From a checkpoint of a small transformer trained on Wikipedia: width 384, rotary positions.
MLP neurons of a small language model. Each row is named by its layer, matrix (down: output weights) and neuron, and shows model dimensions 0-127. Each number is 500 + 40 x the weight over its row's rms, rounded and kept within 0 to 999. Numbers have three digits each. A neuron's up and down rows have the sign that makes its largest values positive.
A block is one neuron, or neurons of one layer that tend to fire together. Before each block is what it responds to, as a language model described it from the Wikipedia text at the highest values.

Compass-word ending fragments. Final word-piece completing a split word, mostly compass adjectives like wes-tern, Norther-n, Easter-n, plus Neth-er-lands, elig-ible, to-ur-nament.
L9.down37:521551456472448513486468511556553488554562431481487520519467470522485465494594592543514539495562519553447553467503472534500489550497582532531473498552503468543571507463516464454476494511456531472515425551532516508541613525523442443506518532556422454453575510526575468526421518442459475446490446403503487505561513541598539449466484543498529543434542476495457503498490472464477505579537
L9.down332:521439433457469475534452460533452498497520502505508450474522518486480519562454435493512584472468494516482466489514555490504490495435420419463439527400415504504457537448525520483545427459562570469585454501459464508495506489516339470465450486494558495532504544487539554513520568531518539463481476444475505580548485485451487487491514526483539518519501537443442531500513488444475522457458
L9.down696:527516488490460535419449458434476514520462500493471506491463543603436529520490482503549488556478461503481486508497466595517493513480462512484525517555469521560510476560422521530463501517503464463467539552530523493488500535508506563514482489595468528555445464493516523520489498450520499525492469518439491470464466440526527474494581484500546426450488518450561536536473483478535488519606
L9.down944:549452556493477576499514461509544520430449612509548439486525472524401499425507462506474499500479493570516483390451436456477507530515494485435563526526560530530617534498490492552503509439527506493428516485529496448476517549568492507500526510543470513592485504553500480519426503524557424466433533470513484508510468469502508486513476491533523552448456520545529487561550487534485495500471

Word-completing pieces, world/international. Final word pieces that complete a word, often in world, international, global, national phrases, such as Worl-d Championships, Internation-al career, glob-al.
L12.down769:528497522458492503561492530432476502517548518507502454509511523425498482537462520551516458487465506451491522529479513540523525601536535504491417517479563542482512491506510487482429527453511469520439559487510477505520492548473467540528532546563556607533528486442437531552517447524502403569461502539481535534512513529524473477577509493503542482445496556461542473499454550478555489473514
L12.down896:502402614496475427499530454498453516548575436485491459521565488481514553549499478482546552468476447507544457479474518459468527543571544542486410503474479401560462497547533477455437437416523517441543568511501546438493556558441462571556536538417457470490550497550465485482457517540494445464425521429477423511523481521480495463483468547478486542462501562539515564491502527488485438572500

Copula and word fragments. Fires on "is"/"was" right after an entry's subject name opening a definition (Desroches Airport is), and on mid-word pieces like Easter-n, est-imated, e-con-omic.
L10.down189:481499459488478528476547581533530553495420517585476464420496501498502498456480522531465545534526494536526507481525507480500462504562499513470442514524528539443452439500471518444476492533525501509461499482482496493450543519486492533484531486407466526473454464469526564520528399483529543435490541491507537499497567484417514421412476526533498470523443503553416464477497497501521583584522
L10.down272:567467546505497471483472468462483543425501477484517460512518611547477445539507561482488394476547507475491453538526479514391473509470447544522476436469466502558484500556560475479546444564505500439479472492512456515488503464561500442479550493514443540468397531512567474460525587535461481518469493478459487531412446490514534472542531476482506520442581451480514490479485500477520533487544
L10.down473:503482601525528539453518537452482485469471465543480425536549453428503512503514504562511502547573465457462435472450494555487467535452492479452476455500496470582520481543425440548528479536501497439565457587418518444546510545503495497528529504532492490467433565525490410571545495505507427523524488415438476517449427520466541424481406538514500528508422505562482444530546517435489522556467
L10.down538:483501481546505439470417490518476556501493506523472496545565402521457473497496463524502522509497480514523489462513528540477538451558437494503510420472451465517499493550490469515549504495519503489603494523510615460555463548537481527554450497529496515455522563521430566447537486492520449501525490586523445503485474576484421498549476473497524505454520486537490472462488477493585517489500
L10.down561:523540552534513544445470484504488574532419462469471525483654550527467511484500495486456532500558593543580461510469506512487475475483499541451499417458510485505495437594473540515499573508528478498550461510541458550486515480477532488475534513562499527496495441477457576533460482499485462517501524550452499491481465493455560509470453486513525536477492558487490498503476513484554496504523
L10.down664:480457529499419524464464483491507520458413522486494475574567546468479500556444473521475491408553536463516512476438411409507546519491444496489504514490461474551479593458565523479532522519522492380445502459500488515454532487521510426473601503420609503537563479510496494477451433467487470466473480516512519469527519471518572500534526516540512499561520493497542520450516557485494521500559
L10.down875:555439433474463569503466470443481463515493453528488583488583456481478508519524496502526475510543515496529433483458486452541519506481524476472497509459518514450454504529468473495476444461459512533509408481464561523567564534518455510484498461539461489575529509526383505522468467443467538452527464492510493491535514528483464436470523489506507499417495474567555524479466503463535516455514
L10.down980:452498472423520445458452491576516529414499549502500475533429478508546503447486517493544506543537510485417558385462424530491525460537515531448503536537517497512482461511470436513477470496513428528489525486493465529536526512584414520410482510524442472559448554466410479532470507512461442545587523440466459448461489472539556481511498475540537503461430459582580437506576447451490524487497

Office and government titles. Word-final pieces of official titles and government bodies, such as Speaker, Senate, Secretary, Senator, and the word president, usually before "of".
L12.down109:474480462449508541497513437489515540457434489461470442497611512519459456481503519457535522485529479568499550472506498482461461521509604482481512453452485473478473473568493426569522486442437467519454525482458463499465507429505551508550520437416547536466489521506462447523489539536474490534482467541484472522491442529513525491407553427551516539538451397500467492507467550453560566472507
L12.down406:522385517558530529530531587517516490514475464469538511514489525512595493521485495435452509528499534471453501515518484485494589474465521574504464514425439458506513559478454485512452415535459515482420567449472526455497532487554452487515517491603458491524516449532463531481516489515425476529416533467456468486503566531464540483522497495501487516584478518497519520437509457483468473506537

Election table word-completions. Final pieces of split words, mainly "ate" finishing "Candidate" in election-result table headers; also wi-fe, Govern-or, In-dependent, and table pipes.
L9.down262:454489512523601497511542505456540498454505552498528519456569481465428502460553511437500467439526497446543532588506509495425469520521459473559445546469492448533517512459530497503491454507461490533464503453541505463477450521489502456506511460496572577446510509552505472528394474528414483475448491436491446508504525486480514509493548491466455519442459488511541531497526439510516497552484
L9.down299:528533547549500535478459503515522449506490453474513477464491514510477492475480430513518491469526486456594518518451481518594491499456478481490465415494502445499503514507485521519494507448510517585492483499480579515482492506493541515540517418547468565503463406486449602542503432376478495465451534493496496482500531497514496500460555483516494548488545414479458468466530522515443552490487
L9.down462:500447463468484503504545522485475520447496524517484461453539473482528521491452625423540491507512504458535486499491442493451556503470487553513515440462495501493567530451578555526519494472473519459515547488471490512481507481458555465523515415526515513463536494508359496450544418563474526538484457571455461515453478502529535535488440507502470524474460460494456504541522538532490520516536
L9.down828:558456618482502522561513503485486515440531431493498515484512470494508480523495524518465459453502465490496533564472479454473537443482506519512481503563518469545496564500528519582393511449344550536482555507460490477544544491440495535482528430545490527485553422481410507463524501567472507441480451476465475500463517480555580597467477474449511445529489529509481496498513465499500540558548

Mid-word completion pieces. Word-final or mid-word pieces completing a common word already begun, often in political or geographic text, e.g. ele-ctor-al, Assemb-ly, Sen-ator.
L10.down62:524520522563566471501522545485536567458498517515487483539516519527466437566507540595517491511484531530483590516525430504472544397511514576548480618469451463553555539452493528532493508491475456499513467552572502492521508522443455487488543464505471508543563493564574554520483498555534456527459524499602467544505519475503492478532460454521450439520474498518550428481546449502551505458470
L10.down191:506613516415469495466427434555531553471451547450567508488477467513495414471467502482502503501430415540492503494564471453517515482400536532440607542547456528437508509503499520519509500497539483488498540540493496531420497505469516432532520483549484405536440417536542525527503497527463496539477561585471493562506556537566579472471565510514500487510500546493465447532555455539498533545553
L10.down312:558492514515439487558421499489498508517484472441584506473504509539445457498497537498541589437437504584528519579518551496523505520490508569512483451569458516497498488473479440536423514532459477465433425511521527566543505506437484453449532460466515528483467472526483494509392463512479498444451446534496481502522511462447483481504497569476507501485541572534519540498493534489531543446541
L10.down412:530500544514504519502484595560457499552464479442494464514497460490479596475532508485509507540445517595476524502524499529482524493439486422500544489531467419487560516490533472500510482479549454448485474495512536450448470555453491525487523504557504522491425455508479458530547464558466539495458509488489474551500523534458495527476482494482491552475443542529508510521483490504403509453535
L10.down435:483488434438502521434425541535503568475541535454516484445423481538589507480543517442515493476533535496517487551535518459445541455445556504452446464461502481498512498539538530510437539443448501516490480445421519523534523526533461497538532509514515524452519481518473507478511521477490464515489474508513424496459511552526544411528482489498521533413395448491504539577510482550524554491503
L10.down888:505487574464530454466453443472520499490555479417505498489396480496457509573450491439441529504498506508455560512514476513522500505537452472451443505520507567475485479510522465472467512555498528504452507479503517444452464501456519522469497489455546488494551460474546544510412564456466523507518538516495495539490488568431539514430495551496594525523539522502445416544486560522504482514517
L10.down929:504454514425491515541496505464501578502563395533569491496413531522485505496469513500496508495527515494553477531517512481492537465496571491512466556394493560535515508474450506525431529514489461508447432514529515520450423512490533508538535480540601427528506465531475489500467540469480472533500582517507542460458451539494468494505520455557518502451466452427476486501535480548466491494468
L10.down973:510451556487499539484495483538586491532450422519530451483532515532475531526512470538513495595469470512522442462515468437539478536416458450515485536486520579533505525518469510563450464420461488511534568502500496505498481561476515435447519539526473488514483514493491493539473470550464582507503471400417530611556484502503519530525497490476470573530521470576481530473493488543460498497523

Word-final suffix completions. Last subword piece finishing a split noun or adjective, often occupations or institution names: comed-ian, football-er, Facul-ty, Railro-ad.
L12.down205:472471414460564520485464451497489451467474545475512542516583449485456470469508440521493498464507457505443439489505449532472525503555533538514538485528493450444516489573459468519577507494496498569464531492510523515505519501435542488514534540390506518531530515420510538564475494424466553433520484489563526512489495546484483532529456471507447482505461549530539525500441532596544529528502
L12.down788:434546512585452553471528524496468443472424468428546441549541527534478524510602454483450488526522496454433517486501454529547478538464516521517531539486480563512512492542483564529516474472529449446528531443525503545440530519556494546516528486503480465468508538512480521538494500503545521545505515554516497532514524461493483497516479528463486500506484410469541538451500490495540403541536

Mid-word continuation pieces. Word-internal continuation pieces completing split words, such as cult-ure, behavi-our, vacc-in-ation and Ill-in-ois, plus arts nouns like music, Art and design.
L9.down141:496518547488488529475507441516609533451469447490508540505481464477532480455464564528512550474525513459472500446445441483493489478477482542466455451503502478564473520502455547519478549524503473455459504542508520485473534565458477509520542498560578489523506524434475455525468526556418496525580536447478437460483488437480485479440516447544446457502517439512521452522520432454512540515540
L9.down269:511496518491545472520496426512532570466499495425460533480455485502451515488540531540556539542517513503427529418462526457486480485505471484442457535457497499505469515457504540428499524514499473525551585555415493512481467530478439490463428425426467588538481552528463458534394441531488606583585492545551428465493443468526486470458478528458505540510496460584453531440504474417531478484556
L9.down723:470494538438469473488521440587518471550533517516481439522526539465514513461457500522537458438549485438434475447513513490450479442513405526463490571522497515547549489493509527477600452519475511441535558474492494572508530515465540527593566516501505540493550470499447482531500484528496561522542444582456477479447549454500463529488460485553520525486503490539435528494503488423553454564496
L9.down823:497439468536506499512436530549616462488493491457499478503526461543548471499489544484528551437465498531498455533516467492502507514513479535498440459459509432523432487516428516410535556504520506444461484549503464495512511507539529477487505488462495532459518557479546516542488476505529496488495550536460497523557480485400520545421533423449484511562439492477487522469462547456505454514530

The "art" token. The word-piece "art", both as the word art (Chinese art, the arts, Artforum) and inside artillery or artifacts; weaker on assorted mid-word fragments.
L10.down119:443503541509468480478436515508599489475512464484488489484501595589499473497546448566487491472559484469509502537564492435486486483377430468512514468459516505540475547482519553532451547495457544500455499507490512496518436599525485534521472456500517531485509466533453536510497440550558461500472548524462449433534510463529533482555455492558515508438512530574550529489446483510536509461495
L10.down197:544564579510468453578480504526545520512452516504471583560534502540489511483552433452501527463527429483432551443471555532521554499509448498498536516466472508521524459471478497557420393488480481399432523515455431524426523498484457558447433499532532532539478539554449480526488608546508521566475540592460466470538527502519487509519480538556529522433531505456529494542500518464518535503516
L10.down440:535479486486519503501439503471559500447451490516520502466476561537513462474491485557545492443481489499457527498565440493554524484509515441507461472515509503511491547461484440490497564522534470498525500561573514558442467536512472500452546505564613565484520498517508430528441517545465508530469497541421458454565542467492436477495508432497550569425409521541460475457549571448474478513511
L10.down516:528521495501490507530505500524540477474457377468496512527514556508479550489531494470537440490492469449480539556518523545551541492471472511457398503460479510477515478547478540512510547516459557519509531543536438511484519554453429500537574413450531482542507540489410557506534446431420504487512446490455491475526494562446460484494551451456476488456446503554507504508494533533467486506548
L10.down520:469497525496441518540485508548482570455525594519429511450516474506570536500532383499606497535489553519488498478570540411511464464420530471489473519552567518437467531495491510495468507495438501485471494449572485497541558525499584588419373502565538582493525561599385522518484509527538494500508474528439534419495534496552522494509481502523512529512523483473527547527494506482455481547385
L10.down612:427522509503476525619548451494562505476451454479470556568587529462574474469473482440493472529514528466450539467510451492575520486542510441545522522482524490462470547545522518527521553465547574433495443539501587486474569526420514501525482510575492529483522520527477502484527526532565422485509466499509577461540493484576475513516552541482487530512537481551463511470492568484513522514533
L10.down745:439481563457503478509434485471474486551491425490487538481499501459522491431496531511459534556484471474545470384536478492447409513518492484524470507531467548474514490595476468456505524488545480511458473401490517470472443499556509537577536455458568509466514507533502510504520456476591580427491507505458427543518520532566492502487487503513504479506555538489529463452468471503487540492518
L10.down897:497587579548550536510501469490480564456523476434513454479484450523524544494558440555618519482483476455483504504535506435515534557463498485469473547507544497526453550530502515544454563454488524489503526509585466541491611496490505477495429497477502513465518503460502381469439514594498538526537481481506518531530499388547454512530485480428498477461535526547568499551485500521577529555463